config.toml
hidden_act = "gelu"
rope_theta = 10000.0
qk_norm = false
attn_scale = 0.102
init_std_o = 0.0
weight_decay = 0.075
final_lr_fraction = 0.0
batch_tokens = 16384
MLP neurons of a small language model. Each row is named by its layer, matrix (up: input weights) and neuron, and shows model dimensions 48-143. Each number is 128 + 24 x the weight over its row's rms, rounded and kept within 0 to 255. Numbers have three digits each.
Before each neuron's rows, "fires on" lists the tokens most often at its 100 highest values on Wikipedia text that the model never trained on; "fires in" lists the words (lower case) most often at its 100 highest values on Wikipedia text that the model never trained on.

fires on: " a", " an", "17"
fires in: "a", "an"
L10.up195:151157161097144120121091131100186105127070129109100139163159138134107153145073120099109166076130087122122147121149131124143140109106160129133110155121116191131119112118145130119110136046090153113098121140131133114155102102156137109109081079115123114148132126116121133145156143115146146145

fires on: " an", " or", " a"
fires in: "an", "or", "a", "orbital"
L13.up541:090120116102117124116121125122132136152110129130100162200134145159147131131126117138174152130135107104141099149126149096139126091156142109147103096132125148043106138144110115115120140115139084105130145130150110111130152123109149138111138113101111140135105098109106177159182179107153068121

fires on: " January", " July", " August", " September", " April"
fires in: "january", "july", "august", "september", "april"
L2.up46:139137105152125129103162123124086149117130150135120110115113101140110186152128140148155125152133129113108178112118122132171119130071088173112155172173102128101141087133107124119137130131124126098151157185131115093137117142157186104119139141150159094130128176105191108124126117090131110143

fires on: " of", " both", "s", "g", " from", "d"
fires in: "of", "both", "from"
L2.up205:123186128124134127100089120101130080134087149154104102125108131142071117127124139145168135128118090122179123173147138127174166109095151114111123122120113137123144107087135118111114162126121123115071171118122154151156140130120176122174125132109153160120090121116140164150142121096119109132

fires on: "ater", " at", " of", "itor", "ate", " college"
fires in: "at", "of", "college", "saterland", "from", "auditorium"
L2.up420:128141118092134161128150119108105151143132126147110129111128105128111154106158115132138148126135109071182151175110163126112135125137132129108166139173150138157131137122155127129195139089078109171069149126149152128168125132089151094109122186106164143109111152131119135153148149119093116130

fires on: " with", " to", " from", " other", " of"
fires in: "with", "to", "from", "other", "of"
L5.up247:112150151119129139165101108080148154079080124120133140179161104139097154133118123149148149096130127086136138163133144096158128093129152128101116114105107132109139120120088096082138146124113132132112152124115141133156156117118142146147130140109161170143117099128152123145173120179154094142

fires on: " to", " can"
fires in: "to", "can"
L9.up149:104090118131143146152136102099196154138103145108114148163128130131109149085147131116157165118141133096133130128162120128111129138158152138099124138108160168096121110161126141127091136078147139127139116116123160152147135128121170110160107125079096104118102149140143170144122129126165100127

fires on: " of", "9", "oc", " in", "and"
fires in: "of", "9", "in"
L3.up574:136147138166146192143153104111130092159139130136128140146117121150126138124098114131114173141140104113170120103150115127194108124123090113116130161099142156116091108133098139140180179116126126139146179159110099088119117103129171137089110132141144094150133170127114088139124166133133117154

fires on: " an"
fires in: "an"
L13.up683:118125124072186103127092139085132139123128114124088116165119081115094122096125128167128088097196139106126115136145153101152138101138100161134136150129124195095115143166154084104097134119079160121139116123125148147135105094165167150136103125101143132136130128160077125123157112147138095118

fires on: " an", " rel", " votes"
fires in: "an", "votes"
L13.up710:160179124118115167158111117115085134141118106129095098155141121134105124090124175120116166142127099091135127102128140133132119101108103159061121103114112129132135135125144141117103090148113089104134134116146161111120123114140177148094136088107147094125075088144110096149166161187145095083

fires on: " to", " and", " not", " they", " can", " will"
fires in: "to", "and", "not", "they", "can", "will"
L14.up319:172125122148115157140092105084167116148109121141068141133122126167150134100152141150117147105139152142101139153118133117115129144127125147083150149102174167129142093132177124120105153129157138145121104123148127126169153122105132171160108128091095135156124154052207170119129142109156146149

fires on: " to", " a", "or", " of", "a", "y"
fires in: "to", "a", "or", "of", "they"
L9.up722:112147116146148091155114103094197077140117117117102180138180112115097129133154117151127145122136125116114140114150117114156133139104138146113097133127126145100137126174114139139112166083124128111131154113135131137168131141145176117135109095056124099151133141135149170165141175131142107152

fires on: " an", " An", "on", "an"
fires in: "an"
L12.up737:162114132115156110168123119156125176145134083080121151144167123096106160156127146132127155090158142099096136121155126135153129121097120136088150125136099141126115103118105130153132150111103110112139139139119147105167122145147178123119152134100155122133137058128119137123140141153142121138

fires on: " or", " and"
fires in: "or", "and", "orchestra", "orbital", "orbitals"
L12.up657:114142072132144119190119111127141143158099137103093152172125128173140168106125089110142180113076135093132130124129125135143090124161149126134124131115169138116120129115129108134136146107110082105126108100136130122180120165105176107152141073105148126156146130092129163150158137141126092131

fires on: " January", " August", " September", " October", " November", " June"
fires in: "january", "august", "september", "october", "november"
L13.up289:137116128114100105107140083152100137103101118090144137143106099131128178129118154120137155141104143098132139099151126142137166126145104164129138165143121139102156114135130096079168113109131132112115145142157087129141070114134095070128134133173158104121127144157133135145121136203156098139

fires on: " a", "al"
fires in: "a"
L2.up521:126164192138148135117143113108154091082116113058117133136148113146134096175092118155118180120153120058115119131120125072139148079116144101117112152092141205105108146120128155138146122125127164138098115108141113105118096115133142149113130136133169126177124108098156148144149122135148129137